{"hidden_size": 256, "intermediate_size": 704, "norm": "rmsnorm", "init_std_up": 0.0312, "optimizer": "muon_variant", "learning_rate": 0.00969, "lr_mult_up": 0.751, "decay_fraction": 0.904, "batch_tokens": 32768, "dataset": "wikipedia_en"}
MLP neurons of a small language model. Each row is named by its layer, matrix (gate and up: input weights) and neuron, and shows model dimensions 0-191. Each number is 128 + 32 x the weight over its row's rms, rounded and kept within 0 to 255. Numbers have three digits each. A neuron's up and down rows have the sign that makes its largest values positive.
After each neuron's rows, "fires on" lists the tokens most often at its 100 highest values on Wikipedia text that the model never trained on.

L2.gate153:141207135181171104115112146182126102121157177143120065119126155163136128105170139133142130147107187164103135117180118139192134093153109101172151157121144106188185124159121114081136156170079132083151173088115106118168084154132187130092068063143129124142134156173145126143168178146098133118078105163160145141158107151118090115130092088149148163095165132170212121145158092124112114150075142113082078138138124104216176175142140093103150128134123142070150167192102166156130186101175069133181104153123115147110142121045064133111126136095122171151136085091151133126105177087172181096
L2.up153:169067090140104143165082130120140124128166103150175138166111127159104139095094125126149149133095117089138148142122112130143072128082139192117150101152122128138117174105125106121052156106132174159107109080149128144101156197129094137066100130150158178101125140116145092163088110137162133153133095123121182140129111161101155122144121051096104114140185107108158100209188162112208141167109150145126052126056133101073114157151137155164184160127199119087112131140179128118113104206171139169145109088144097171144176136120118130125093159128161113136050110107137110056030140080136131089
fires on: "\"", "'"

L11.gate510:091109156130129131100114163118159175132164158135124140148127095154159175116156145123163117157140068120167184117140074145101067197077113149127114141089155121096150150167149123139145103124094109086073153136114138119133148137099115171108105129191171106195120088142086129112153194093172193136101109131175142069173100160162126083121149148159106129160135130086178168152105101175175154101099139158086048147070121133140088084160113180200090101073082149165113073157171099125113077044091123094123137128090069114132095154153127108158100135124105097156073062173095079165136146123133107137
L11.up510:113167125093144111128094140051149146124117096091182105137127099126124147096099163116108117143148072105183113132174159146082131178162100115172086176116176091069097171157142145132163160128090175084132084217106122129053115170158115183154090157140113101149162119097096092097169151116205096106101113175132147118107127107144072164152102119097136114130128181154151199103141137134113133154084173141124122146129107141158111103133147115107075137108134135150148157128138089162145144140141097123080152153110110116106068141078075133091091104066126108138082098095046089162122097173105115099
fires on: " R", " T", " J"

L8.gate566:134141081161169171106134116128150118133127094147121109118131226123146111157107109174118185142105139071149149158099145136108188114154100098124126066132186130083120082153164132112176116140152143150067113071124128083170112112155114129162112098127093100098119139154162130140087135075140186159187100171072060036100140093097129153183147140147097127096184070124143162147075157109168182137129113155122155117097139167125081165146108124134117129138115093120154158072102117131138134104187119128106166155103086230122146123139145169112122148152134175087142146146089097123100102098132099110
L8.up566:091117160105103058124135187094103133064083087149117135073122145082147154117139093120100162085089093084142099143106141183107168142171150142145121194178142155101097159114066129135115130118120143102086149136096190210139169149166161127160118100136105114122126123105116109112100060180126125115134186129194145082126057128128116144162135152143091150164116099108138099142090113074168118108165113120135140111158140162106191161139119147095070135066078132105142152072045152151098121129079113117171089092098206131120113097184112151183126161174113121099132108137134076139126199097103122093
fires on: "a", "j", "i", "p", "per", "m"

L6.gate196:048113124140113127133147130080093171066077166129057122168189102152178092158120116156121100149124194107132155122151138130120117186117101111158178096180116127115112137077168122111086108089107152146144108094138117175199123189180144135138182185078143136108138123115168084121076154136212132126159167155094132145171063110154094121148115132082078089182159110126145108065134162131163156151163108155117127081157126109104140161113116172130142156156092157192135118129111155109095120126109090112144102167128085119113109121139116217153129164105120154084093109114145151128129144098088106105
L6.up196:086098106147159111106111086104100112137134160120120160080155116145097098125104120098090145154144090175132126125112141105147088164081127104203146140150142129131077140143147151139073194107091145125142108162168095106128115188097098106124127138046112095153180057137177090131082196154152145099164176049120137120123156092107141140064165167174094063127116134137075088106147107144150095134172062128099040139116123117125097136140150162111108074136156113157093160080162133150139093112076121134103131121110103142110098132121173175138122101123076155133166144072119086128085128061131150050
fires on: " and", " but", ".", "ough", ";", " as"

L4.gate98:025127147140119130177164138137103143173124157116180119104106095180138153107115097142151158141142139112203151107161126129089147116144109065081132118100130082125219156140101115073082154137150169141082089161160150141099074132077134114149137116092177109163122174104093155157175156174154182164150124112100174115135093103112146157110144143178115119059174166180097084098135136096135150131151121126032115187148151122107157108109151147102105098115164114124105096118152166085186088180105100121135155101188102145114126088110168118143146153118133094137060122104156145134184061119185144163
L4.up98:116077168104155101106143108163168132116103152114166123067124093155118174130114035146126111148150103093090152132183142080142099051150189119174112102135100144164155136122126139110133110118090146117078093095147116101181091144142064086129152094095159093133180141093086130112153114165151146166186154132105147162170124081134112156219127143135167152165112114164135115134058119089116125126121162121112154124128082163187124135086176100122159147141140099141069129079104043107195099194127120172125147097112139140107153114128153191154157168112138130134103146121127070143134119156102172165
fires on: "ing", "lect", "et", "k", "t"

L10.gate390:086105066114122094121158119134096091083119125203144137083077131132139131086062174094108122118081094097155176101135169076095192049122137110093139109117137066128118119106137124091109112142120091132128165029145134106110136108134155172165160138120113139206163119143140126102169069136116107172112133115142101115172095050107092119115145132128153139112177099134099080091143100141141090155159149087171063108127151152086154169097115121141100141164124139128127167145095137127120165139146115133140114134065162071204099076087145159192128140102122126179108187071170133096172091119126169121
L10.up390:143166103082134143156134119100112132109152056142085121138120197124082077118162114130125104116143138166169177147103145123124153153123179100146148170129142105112144129117134170119140161136143071105136099051157103135142167104110151162138089149106137160137149175167227061088120127184135112123154058172124142133122167112048162114081143104094141133134159145135156125158154182146093081212135060058193111095149171131175128085100112165152119135115151121183088123081118139081112117096149141105158101161097093178085107100165054172183089114058186083194176177126143136134104073181041139124
fires on: " is", " are", "ed", "ived", "s", "ok"

L10.gate613:117083134162104082183112084093122135126104118138145113157118171149169148105123139035137126134109093147103117105115083171108132126118156108163121089087136091166086127099103097155154096208100099064075138108133181166087106140107110170132144157084089168166130124168143134164086134139121139113131132146159119084191121125106158156099148123199119121206086124092168211134055085095095089162103161103077167122155142160110129139165055164108091146072105092093154090171142157168075118198112153166132162134160135115126166138092117152139160058064120082054140125120135130156082185143179147087
L10.up613:121119111093229119123113169143159115162180091117105132165156163094151123076112119098171076109118095067112128154123113103139098172085101068121136140133155144058111144155096151129115125138125125195131082062156167164107035127158114105158155093114177081111170097121131126087110178127137168155162099086125176150128126146117186167154182093118129128092060118162109131118126155117142102177105088155121179133140100153118113110088143094078122046147089117135100145057113096143147101150217120132144164120104181124124140103084135048116141130149046160150156129180181162149155141090106097107
fires on: " p", "p", " the", " a", "c", " n"

L4.gate322:146083123135063121138167082186060139164140092115119111124092108144083160118111076105144132160159137167125134132150161100168183138097131131091091128124118091195103203097144133131134047163128105139199105149101211168146104109105170087159167153116128128156051089107222180108105105133077126125195189132107132162108125075121103101097100131062158108097171126096080161108131130105177117166190132129107129150093134111135135111147127155167113136129111180182129123061143129125112129053131091127170074128130199126139136086087116119063106155122127120105070114167138085072110167080117104139
L4.up322:098136166068141124137098115208128122101133117134173185096115098183091152091095135188111111137180109112087117071102083125088151157136128203098084153119139110145043121056114166134156049160159153157126105103125114142157133148075124169110144147145191133140043125153171149124174125097119138134144161151178155126061112056110080132154165107108103131140089145152134164118115131155123140126094073155117083139115113118093162116204168138105128160110122165130217126119117174151191141129123103111104144133124168163109109156101137142067131176091090134145121184132131080120094099056108093154
fires on: "u", "g", "al", "w", "n", "t"

L10.gate322:113104102128154196119094127121146116138131164141123143145117085154112122132140199142146164114114150200141086216162092026111185137061092125113108137087086130154158152075120137165161163089157073089132129149122081078146176138139124094148120147102109202113154160159098161136162171107114188153147168107101119122141140110163116135099130153134106148161112111158106137128108124105118184107140123135158114157103102106177141139155131131136133103100102151089103155181184191175097125140186160099068148069122138180117121168169113127117092087125090162055100131095123123121125124124044164137
L10.up322:128103070167128148116081139209148115125136146097169097212124152123139128169116154184122156143137080138086131076135152231114208133143110095138144112097089116093177125122145104113116090133123139096142125105153145120103118111112104154176164137180132164110161119100108088087077127116057086154089121107179144149125141169104074165045083100112113142156172124100186099112119094093086140088087168042157157153152116141113114104154161105103129122120113099148119138165132171191169148149132109160129177117129162138036083125106108133182108069115169106137106118102094081093138116145089109153
fires on: "w", " not", " of", " Y", "20"

L6.gate434:038148133126128172155094128164222120157151114171100129125093123110104113111172115096111222123114166074097209148144157162105117137175125061106087161126131127149180121102126094078104133164135134135167089124134108118096099147059132151163203104119118101142130126103159120101083146159085091169164083094158142182129122128131138149144103085163117131101146138133110103115140127167104175072076112124131167150164184082135117049143161144149155179105139151104172150133148149076134116099114085133062139109153135179157117114106133109158036103124174072147122185141110103171147104140147177191
L6.up434:118161158089127167124134068153147128124146121141127141113131104118104154157114093100123155157120171115072137174105101158121158106115079163146064161197132035129168097207081140158134189109192105151077166090068052149081113158092164114116112086108128102124185089065078071154120133161077141135147116123133133155101133133107124186101116156189140101146162240078160132084130136101142070138148155147172131169127134125176146127106167108146154137116149142081151093091111106198087144191119092162158104159118147171119154084128113099170136080125105018105147083092123121139104153131123153132
fires on: "es", "ed", "s", "ing", "ide", "e"

L6.gate230:165153084115160070129109121127106159140088096114175100076143193132171076126126155110160131129129178091058108141136132131107200104101076167090124159109099148143175146154131199083129108107174141167110099098113099107128192140064130149122142174148135134103141154114116056118158121121120127172088224146157113138159132112163144185082156112126187108124175131129097146095128098091154091098153105126065158146163161158111075136164104104149108171140152164159157105136129110169156130107107094094123101178085084072101147159106157158149141137138108186149089134117151123100128119118134071155
L6.up230:172147115171143159115142112100150173099158111153125148172086152128110089112138159135087150143133155125086113057098105143125108125120115108132135110106105127107128116148176129088187126128056141132106208141231116072198175118117104095112103122150099101115108075157154120101147163098173155144159173137111087109106148172097090114177123094161162140118079132088121117074129094122120138073105119129139086170183087138149180135146133170122084109070193091180145125120104105151104153101148116135087123114118131182175116145152152144153109104213167117092137140103162214114162089178104161061
fires on: " Ph", " first", " only", "od", "th", " and"

L10.gate513:075094131069180135105168123093163142117137066225139103101121111143162096119177142129181130122116095142100139103160145168141110172115137097122090092156167182153169103169146139156148068135053122132099092097150094138130109136160165091064135135096068122144077056097122112158097124180088147115145122116205146180132126111167069162100112116092125127161156135099123095154158145105170101141147106129065067120138109115143098121178125141091119153177125062119172133161136154078126136142124119187171133158131130167089042126114095089130122077124097131128113090158062148175092118166137117090
L10.up513:104160090164131118228123146105157161112156102071147164150195150105138126019131125122176118119113111121070123158112163152204070072082195167137142107105136140167074178151108132135119130116107128164108103079083168165116073100108090130117147112175194143137098097056111111119131136093077129119130125133096171116101179138147146155174152107134126136130096168101098125133171097114144120106100111173116122116201124066160088022142125121114136131119139136118114119177157194098109129169143178163155126196155110137169092133077072126124112100074187166182190101141087159118131135119111109130
fires on: "p", " m", "s", "B", " p", "k"

L4.gate586:103162117127124149122059136102103108097084171136111142170177087153142122129159081141120121066104095079120153127172103115111163112148068080090094120119144185079081071192126129104151150150124112059164104096092113136124122197154122116098145157170118186126148171169145182154188173092128166200131190116154096163144137126104074113101131109108130165120125124104194140092116177096147105137097116152064087128075117105117109119092149132034168081131119109155189167174102088112150097088102152111149123135114124142125143116155108136198190174099107118108124104105129180112069171141144110156
L4.up586:108155117105182126109099090104118135156138132140128114121072102148134152158158073144141088104124108157175094199147129164122072156076119124090107092113108163164148136139086142114121145106121170115142160106122103146040058164099126111113179097072154132167135114123173168099094138144142116157125190101179173135085135111124102195137095108109102123133128159127130141135115141132114129181213128108139147088109118110122138075118124132081167163120111117133167134083214092096076116102098161099079107136080139151085163155147150163148170149165146100105104081088213125134114134080120138111
fires on: ".", ",", "\"", ".\"", ":", " year"

L4.gate186:114108092152178223170125143111116104173133073188087156140197118076088127102151133192148146091132138156088127156102097130130087178142095086171108149116153104153120158123141059076102078190074110182096150127143123110161114115103177203115122153158117139132151187173165097123116126107154133106141166133176131134050134147124121144109123091170129118091145100191171158137101096151143125106101145086099168115171141168130165075109149177152109172176157146173079172120118164145138132177145116132158139143115159060110159067101138107181151165109158139123170155143141131119123108148131135158
L4.up186:143137125104100132136175096143162144186114097118123201095161119114075122152124115103125131134135083101139124123155093080136180132192109134084141166218097117086171119113101083122129128114156147232066158129167075123140151121102151142119087110090070115081129201110135103126139101126149147113182057139103154154112172129065123075162138139092130099110164174121181170105113141102084174138148086169103178106086110152118127105111141129179159093117172100121128181169138112165103106137184122161221194137108140122123095097135141093160054130105125089135142137067092161151162128125172088109
fires on: "ed", "ated", "gan", "r", "ation"

L10.gate276:142101146151108118064093144104106072145160084112082171119162101118083145128116164088156142198103122105147185091061105131130137143146108147168108123151106137150151142101089179143062209118100141173063087124150111135119109160202174073108134134145151142121102174102166083125085130103100136112105163096162099119109122138126101113109154065180124103042139112103104136131114081143161109110107100168160117106128117208171135114132159116137154169115174096168151096140092123149093128104199173122115147165137147118121145150166115102108128117101096098181151124086094099099135183103168114106
L10.up276:100091135117164185099083106102113147091103108134125180133151101170117154076148150118114102192164063161125129157130139127082112132093110131167115161139112171075186160152129151162137114099121120134092069124170132143124064120180100171151216082161138102160156176127166065121141133111145123179105103072058158130111102117156081083146145057145154126164165107104159195121132136088114063171080107118085097083110131151129153145122175124170115185110102071104105140147161144075145179143188128125062118101080107114044136130081112144148160121167107107119127106188049114129097118145132088123
fires on: " R", " N", " M", " W", "w", "n"

L10.gate526:083043116183146137098139124171124126159162141138145121127123090154141174098189165111113183150123100174114152111077092074120153199134126123162160132164164127109143119113083174124118102121113160104156077165174092147196132102121127148121107094093067156114107179140167151092169095144122169112126157090136155156100140121154109141021162150155164155135133110122131123119152079108138121113136122210132130150181164141150137166129122097185160137150113140149089150160110160135150130074109120135119117166093171141176104160145148074090155180114137155115162155103129181101148154143077121171
L10.up526:160132109160137147129097120123145113158116041144171152136081092076134076102132103131137155119181125138127144109135150104182141164134109134176153177249078095079177135059153094124163111126143066129118188132167140073099161173129140097103159116123080098144100134099132132127087138116132118134240111081122116135071133139114184151163107143104120123180134186133125095093144116150152159141140155175095091083137147073108110142154144118072149140115144103153136142153136100178165100207181100115154117149102115114086195163100135155104141096147092134149074124087088131155115127145072135130
fires on: "l", " and", "w", " |", "k"

L6.gate232:197158113101142097123104107102138159138182202112196129134122133159090126117119095095162101176123124180139152122212135106182075147088095099128143131157211138107114109127056129075120121141163162157137204173164123126138128109125124107126120148117154147104127117112173174118127129084070142101076172077154126129123141092185175144141177129147107107174117134114147104120112130096172133110137143113115111153119118109168129145166096155103142125138166179120198141112096092118132162093105025128150216098095141064104158138082135100140109151172096144174121130165129127079153084096112114087
L6.up232:126163158175141171173133088125079138106142107192080138155111091172095123100102079109128121148161160103086084083113165111092005131143151115153137112091164179113151125091156135105118090159125125109052085132093141121137129199083164132099158178123078142115098102118170105120187124148119159151143113106109155121144116158130113093151139134146096126159087163096145136089161139161110097098129122093159093056089076082125162105096100160162096124093110094179071133138111159074150114161144075038099104130146107176181129140127140135147046175135114143102078108167118128147133104117127108116
fires on: " and"

L10.gate423:169140118139165113097118041122178093079201155161048163101180163115133101140139052052134094138125107152095117149108104135112117156114159131108136143073090102135060140145115129103141101115165115113123146088136106084167095140086122166158110147109131152114119098139210117131091137197128118100070085155133114138065172130132109121162099159159108130046114165158130154139106112094149107122137105132149129126103170174141105164108088163101142084084123152130083143132159165107126099097092124102175170133200097101148153155076168130123165140104146107124088141186142180177167091118110085125
L10.up423:189136141115128112128139119141131122102127112099070138110175116087113069108102153150074142150147136139129136132081124111185095116132161137093096123096112155193115099151090120162036161130179151061158155147129067083114115109063084126167156150152206107190130123105174156186098145113150155117081154199172141141134140166142123116133141082110173181104102186129141127100147135096143095121177102134133135107072031127144183133122115059178142143124106117112143094123214143107149143166115150112145122138107080137132071119162214111174130105105106122077061102153168100146153160084102141103
fires on: "t", " ret", "od", " an", " An"

L2.gate608:130112167135132120162116091091163116056076154061137194133095155133147178157114123101153064168127147127140134126117136160136194121131154156155136126127125105149140087107126132114087186100126129092119141130121148094097200151123051060133153212056098164149185107081092078099120126139092108155147116166146132090081085123117133119076095116107133074144103137132120181188110107128116096116144175162121115124133181115136158135093053093125108042141101176102147108151077097138154114138098122142113150128165153141090140129059199145168159131134125164154096141159150153122130189169153107112
L2.up608:154075154142173141099145161159125143146102131094148092142126152151142137092122055105153137110203119190110084101142115084109148101149044096158114072130095101122175115112179134181109133131107118120144101129126105124154139118146148099110122096106140205127112106108127070147176152192058096180061081174131091105115048117139115121133109159180138098096106115166134135083127135123128095177098176170113154147167140103116154149125131038175145120145105086151079101151131168174172155119154164180130135125136212149123135090128174174135129144166104083121091142113131109105100113130162088148
fires on: "ies", "y", "ow", "ry", "ion", "ain"

L4.gate260:090195094140143122079135159075081087116117153165095181136124107125096119110080185091186143161123131156125097145156162141098104145111099130084121171129040089156095143106093162129130065088104145118131166103144131114164139128107171199122190155103101142135066134137117115112155123205149105085204112140133153081106127099139090112157148162102180122184123181137073115180129120086073084152155116187148123101145173113150189135130110126201136125130167149087071170112123050128127052141133152149114164128102116150126129150156119097162171126181103195103156174142134163120154153088082137147
L4.up260:134141160152184080109172136094133145141122077160072083101114155113089151109113090122119075079100185126183134070125132117157146159135131163067096099133146120108148117170198155140116168157121157091141126187091115113080169155133096074126125146136123075163079092156112137115116107133146138161118121212128060116172143153120125141139182126179190164117080131129161141093106133108126122151170128045153154143157125082135115099092091062110140086104160069173093146109168136125096167097099203077107078096134119129162155106119162164113171157138163092150136091152123106109141152115115110143
fires on: "od", "che", "age"

L4.gate672:119097103107121121127172091097129183185154191111155151193153137116173171104139142082108151108139128129179107187082134189159141158085155158167116164132100082114117108121173199134175159110180105105088199139133121139099206113129155129123115152162152167161166116076071119100096116114138132156120117181117096141128135197122089087137138126133172163172115118143138104072117110167152109108138119104074104098102118097092215132152120135150160136131088145168160155059147191148155106130129157132112097162116077083128151113102079121087121096137177133146174137091166169156067160124149098154
L4.up672:126183132120131120104173179167157093124080137112126193134110153107102124198083112135093074151141087134137104127188126141163203174113117116113106167202128103154185137108099174165204142112043158159116178135165161135178128189122170103147151201124175123106117148135124201135141121094132185106130143167142164131102171100087088109170088154130109153157143100138130128107080107134115121155143109172153144144159092160116143185126123151158078133096138183099116138088122117167176182125113136166139158193084060104085179096123112123126116122195174163115097123143155118149163148123144170129
fires on: "d", "l", " ad", "ll", "ind", " fl"

L9.gate631:158138114068067153159088137107126111115128151112141111111083148157143167182121081122142121133159119109125187106175108155149151137067125140122093167126140119120122074068068127140085138174116130122064112089082110162125094096107189117166154113196096117085161183183131138158132144130163212093135178135148179156118157135120120124159170081071117158136129131121116163209120155113155113215110113150171082131125131109136077112133101094107091174130107126164087152124048141131125161160226141102157137140140135078206139100151127093130203154127168179125142173174126129192098146078159096125
L9.up631:123123151141104109139141128095153207114105119114150087093135097169112108131097158108108105128199065115132107179142129179124104128149100056180086074172154157154142080081090124159102095115176160158176159132149185138133168110152192176146156114141133188049120109115122108134169112186164103149099186113167128091083134153136162126140115135137120133115182148135091146137113124105136128164151138121105120054120149135116170099124155155074098130116139093051142143159119119089093103135105062142082110140173159153164131107137112094154105162119116106118172135167151099152163120112153118118
fires on: "p", "f", "P", "m", " cons", "l"

L10.gate356:151146169141141134155157180072162106163118110067058075145088101113102119100104096112129099113158143132092121091138164110117093172131200166150089173107135171137125197139178162118117131091116180123112146139171172084129098157180093131052121158129185114150113152157146079136177141077123189096079111149174112190151152096140158086151102218196166064108160154129118131129158100107111118083122083106100101125112119161129079160102178120122123118090120065139121088084133146128150165127138087154169118085094102116133101151121110075187127105130128089175129116090122125115105116087162074077
L10.up356:157120131166138116147101121109143083160178093085137147107069175111123153108115163162093110119179109120121117161123139121129122138050146124118097088105146087093083150149128121172158112105074147070090137124155113135063101155156147159101147094152160096167129087076147160129153034162188063127097134116118118104131139138124096117129128075154078125111139095123145065073110156125106170179099173141066085129117114057149196183131127123139084141123126082098137124090150186065115120134151140182014121199125117116118137145121151102128135138156184121166140097134090174160130128077086118098
fires on: " R", "d"

L11.gate142:081189134061145170138116087126170079120187109175143108128108142145130162078097121094126127097152124065150180145117128120097043083128169150133118181103102126134132102143120052147107102110097112147137120153079131099118126076108140126119114093135178099169140186136077117110106140104140148124133115098130131106148121145107091181099124140172175130130099032138108135141123145183115072113131102100158120094121142179097132073122136158125142165140085205136143145153114099130175224116193125123164169124087072101135119127164149129135113142154141115110109224134078087126102137113159156152
L11.up142:109083127135095144132124083143172124094100087110120111122078106093114164106128114145121121154112158138124109136110179118082170114128179172138100166115091142135166151144106170097125125132142160139152126119085121157135113117074136120129090159175124108140164100092113084119147118180110102105055058119130125135150129084126133169101148114202099150080138155153096104109166144122070058170157041120148083086164112156088133084058120097111141175096188179153074105108093082151180117115172197105171188135138152193142159155076140169149143144139080080114140124174091120131113085147153115140
fires on: " are", " m", " is", " can"

L8.gate153:099148073142105100109127166100090141106141148174122108146125122124228126063163109177069170145088169114181118206241135129149149151096173086132117094151116130096115107155122122076152090163104159157074138108129113137177118164092106133099177163133105115068122191125104128127112153119150240095065186125162143138124145131140137126106115094138131102165131149105095112098107133169111140153138133146085085144143126109094137202126188144122146099175113150167140125136116131134137098109147175103150144183096145178090173126095182106162119122209140199116101158125127108163152116201110160157
L8.up153:107106121127167127116074138130075072175134104119133100118106097148104130119170115145121085132149131125140133154107179133127112152152064136119158121098073167109132162173125063140124098115110151129125143104139143192151128144146117165200093182085155144177136117124141079169155158098144122111153119130126108125114143118154106095129106119123184149113094115119136053146134116073122197145129092169058111131124087145063178158141137110091085216128157131144120137163140150102139122135159191111117121175064106151077154175086176151132135089173133099125165128053156090098070130210120204095
fires on: " |", "."

L4.gate24:146149157111188080164145144100191098108152151119156138111127149129146132146151102111139162098110105159081097115111101153141149189087152111156129115131109051143111130123140171089138154209094129151077183127139127168121138203151143131123163112103152177151158107127051129126114096136125130107174105151109115173111088103170048198113131153187092129150164102140115132122176113141099056135088108124142059135110221118132146083151042122108165112124114131156136188115095147142133143106134118109136194155126082201065149142118123092134110116158115134107138145148166111085116091101096137188
L4.up24:141110078134170112162151112123119089132047068113156179127175077130137162115122074165154161122105132140111085086091169114126147193087099120110155126129070055091135090120140197134194141088132137121142109059102114095115180162174185124137182204163159118139179130187161142181127127153097183158102117153128183112147162160121133165158168156112128166128149138149096116142103169116120082195121095097068129135114168138169135082131111144048134118167164083129096096131165119126131166149158136087194125127098089090144163076139129115094146128121116192095167203143145120068162146125137161145
fires on: "l", "ult", "ll", "le", "-"

L9.gate548:085092142177186162073167148158086124184104114127127137110111128102143138198154164122113149164188111085121123146154131163170185168145118126143144115176141098140119151076096139197102105161102110170071171121124189168135114165152173145064176143126084130186055169098159113139135098063097134153112181178137160128203042142127151142148117126110110123144188160161162151144164092138176125106153164149089123119150118114148147176152082124128127108114056121068119129158128149081098114112098126092146135117142119128156089199107137151122154086069127153157134104100119135078097141077116164139
L9.up548:103139200134135121119153060105119127092115087168167167066093115129132153101089075102152153160162133150095127057075110126129112176166101130137122141196116108107092171057099127108153142103118099127096138096114153157139109194120157165099195178146147137124135155059130100119142144171058127107181138189142095110094083115122172089130107130124163136092167077178132173117123077158129089162140117112106131160091182059085117083125144078178106161142119062126128127110115064147158128166105138093117131143123157115117068136180143143128151157087151145098142134116085144141117106116117150182
fires on: "b", "l", "w", "z", "n", "av"

L8.gate418:092117186138100088139108109137136117123099101173151147145166168106121174187166090103126154152126137168111102063207150166177171136088142141093157091136049059198160075137167172056194157170159163155101178113193090120105185144116128197144143111150126139070052147129129062161107166164141150101134130164125145177105103088149131105121092132140122152097161128162093153128115091113165156128100110148119134144125143116131103179088187140124181150069106156140148141146142095099154162095115161123130116162175173178127143090076134169147118156125081082169137150153126137150112152177141187182
L8.up418:123114200138117127118135101237092154144143076066121201079171174147150104076121176086082160151139150067136207096103120108134134140140125107151076180149070074121140147120055131217102174170108127100154117091124140169123123120103091098136120119127092153141079132097178165070110139130167083131187083127170138180125156145130167158207140125095133104165122171132112114142125121128118088150157130116123117136187097120088084121106113145120129118138088124130131092168099107171123131154209117180106082160116169134150090066149117171095131138163146072166185140122125114145136137162098152148
fires on: "ing", "es", "s", "ind", "ed", "p"

L8.gate526:115138157109130122139168140080084098150191125124122138146123108115124177138132128151108112095127202171138159157186146120134107156117180153113081112110180126083175090111150140142090153105124138107162128119077156066123117147124182067195158113183079108110126169124138211117093144137085117119091019138097129124106074167104081096107084098120143117080115127140135106176194149100143134120156217115103144094080172179134108135155083155119170166082173133156045140156128155135100144122112136129123177137127097072098111145146149145111139103150158160124150157125091150112221179120180125082
L8.up526:165169108123210165127125217167131134041133102043202131133117098140101195114059117131177086111121108148144089103150085151108110084064116110095152120138155116161123113185142131141104128141110126110154144174113149076173173170090128195144100145061172082120113099123118123105129172121194150087157137107088146089112148085079109142157188147148184110129140160191128103111118165143180121141101144110061115096095119128134131132169152160128108161128131183103142144094106145114216100107081110153120155136106068127113103187132121104097072118140107080113109125192116152145128162099160113093
fires on: "res", "es", "au"

L6.gate74:088127123144152132166109104124094104140154120119102126083029156139151110169146151139090087148152173181130112119123186137094133127121172124150167107074115120100131114146136181087152128160114083124149184081142186106103120107133180120171109119130099179139213144157133075101154145134105116113144086141153098183111127087112159135086105099161142105091110167159127136094120120102196143174197115167084082181140154122175114165122094094133101144138157132132125141120117065156125059120100097120127168160091104118077110134169196094133123131065094080119155079187102153154172136170184183060
L6.up74:164167181114165113108148165150084170126082206164156191061143109115145201133163127143137095142184107147092174101177081130132157156140091103152131089041132159112090098097072102147120162112127148108134106065130155169109136070166099124133135136105140072163184116164107149105113095088126152131137136159120130080154092111075084110108128190145135130086077112115121115118157103149105117171066158135153135177078109118127165161157123133201151131066038138113143164115182162107188140119117106099150170109183183098138140205139172105176141131149103115129179103114147111168142076118155111075
fires on: "y", "e", "ry", "al", "re"

L8.gate352:112166122114089117142147105139101166127129167122166106178122134122150098082161105085149122103187172180112100178123093095164117167120115132116136131090136137140109100135124116131123117113177126113152094164168116152108105173191072101171066122095166141085134100150182177141148121121143144104110150114126161148135140086175135174071179154152074121096091138146106123136168087156147126095119138180097123052147088134128098150081153151116104023117168176111141100148125145121088162095110127197173117123127086141169146099169142084057132124166112155147039134121122146190163197080080195112
L8.up352:178108079097118103114136088124094102108102166124115089132146124124110124094092075169119134059170138109135141173106127156187088100130131085137194116208137171113087188119173127080116095136099119084115122131125103154124088126164157151129111116167086132123113121091164135149119126130151117208109194145094189138127118138149106065225179125197090103153101108146115135165145156119139115105078111139128139109161143114109100120140101090067077158130135134155123093139133124152128090140125120047075066189124106138112156143118077183118163136178110194120108151093140128082113170124122142099
fires on: ",", " and"

L6.gate24:141143200110168148131102066118207139155155090143083100154165131178147133071124166116107112121140147152121137239135166146163139074051121173203110127085134108182132121107076093114166086134123119131138182139083159146126084161150112117105137146092189151153144117097108141153168095098156122072131127125111128135095164127144148167128119167113077114131089110188102135172132139147093092144164166168073085133096132127141146127141176132085124131138175175063150113148078087163161131139141119175157143183112106140120158164107102147118091099148170171096168084120121166118099080177159098090
L6.up24:140159134131172142099133163193166053130151121113204145147091094141123138085088121128052076173193124162147155076109142139144089130088099181148091144115161098135143134157101173122123127129126132115105165140154165169173123100093118124138136117090112162125131120068097140140171148115140161169143160148160140069111141091133134091130119122098127139139132147130177067157147095134145197161105141164135163080093136116161126179102102079122176126134163159150100146146175075123141155172091082136173151168120087097079148182082056156177152087132163146131119103100186128113104141073097111118
fires on: " (", ",", " |", "\"", ".", " =\n\n"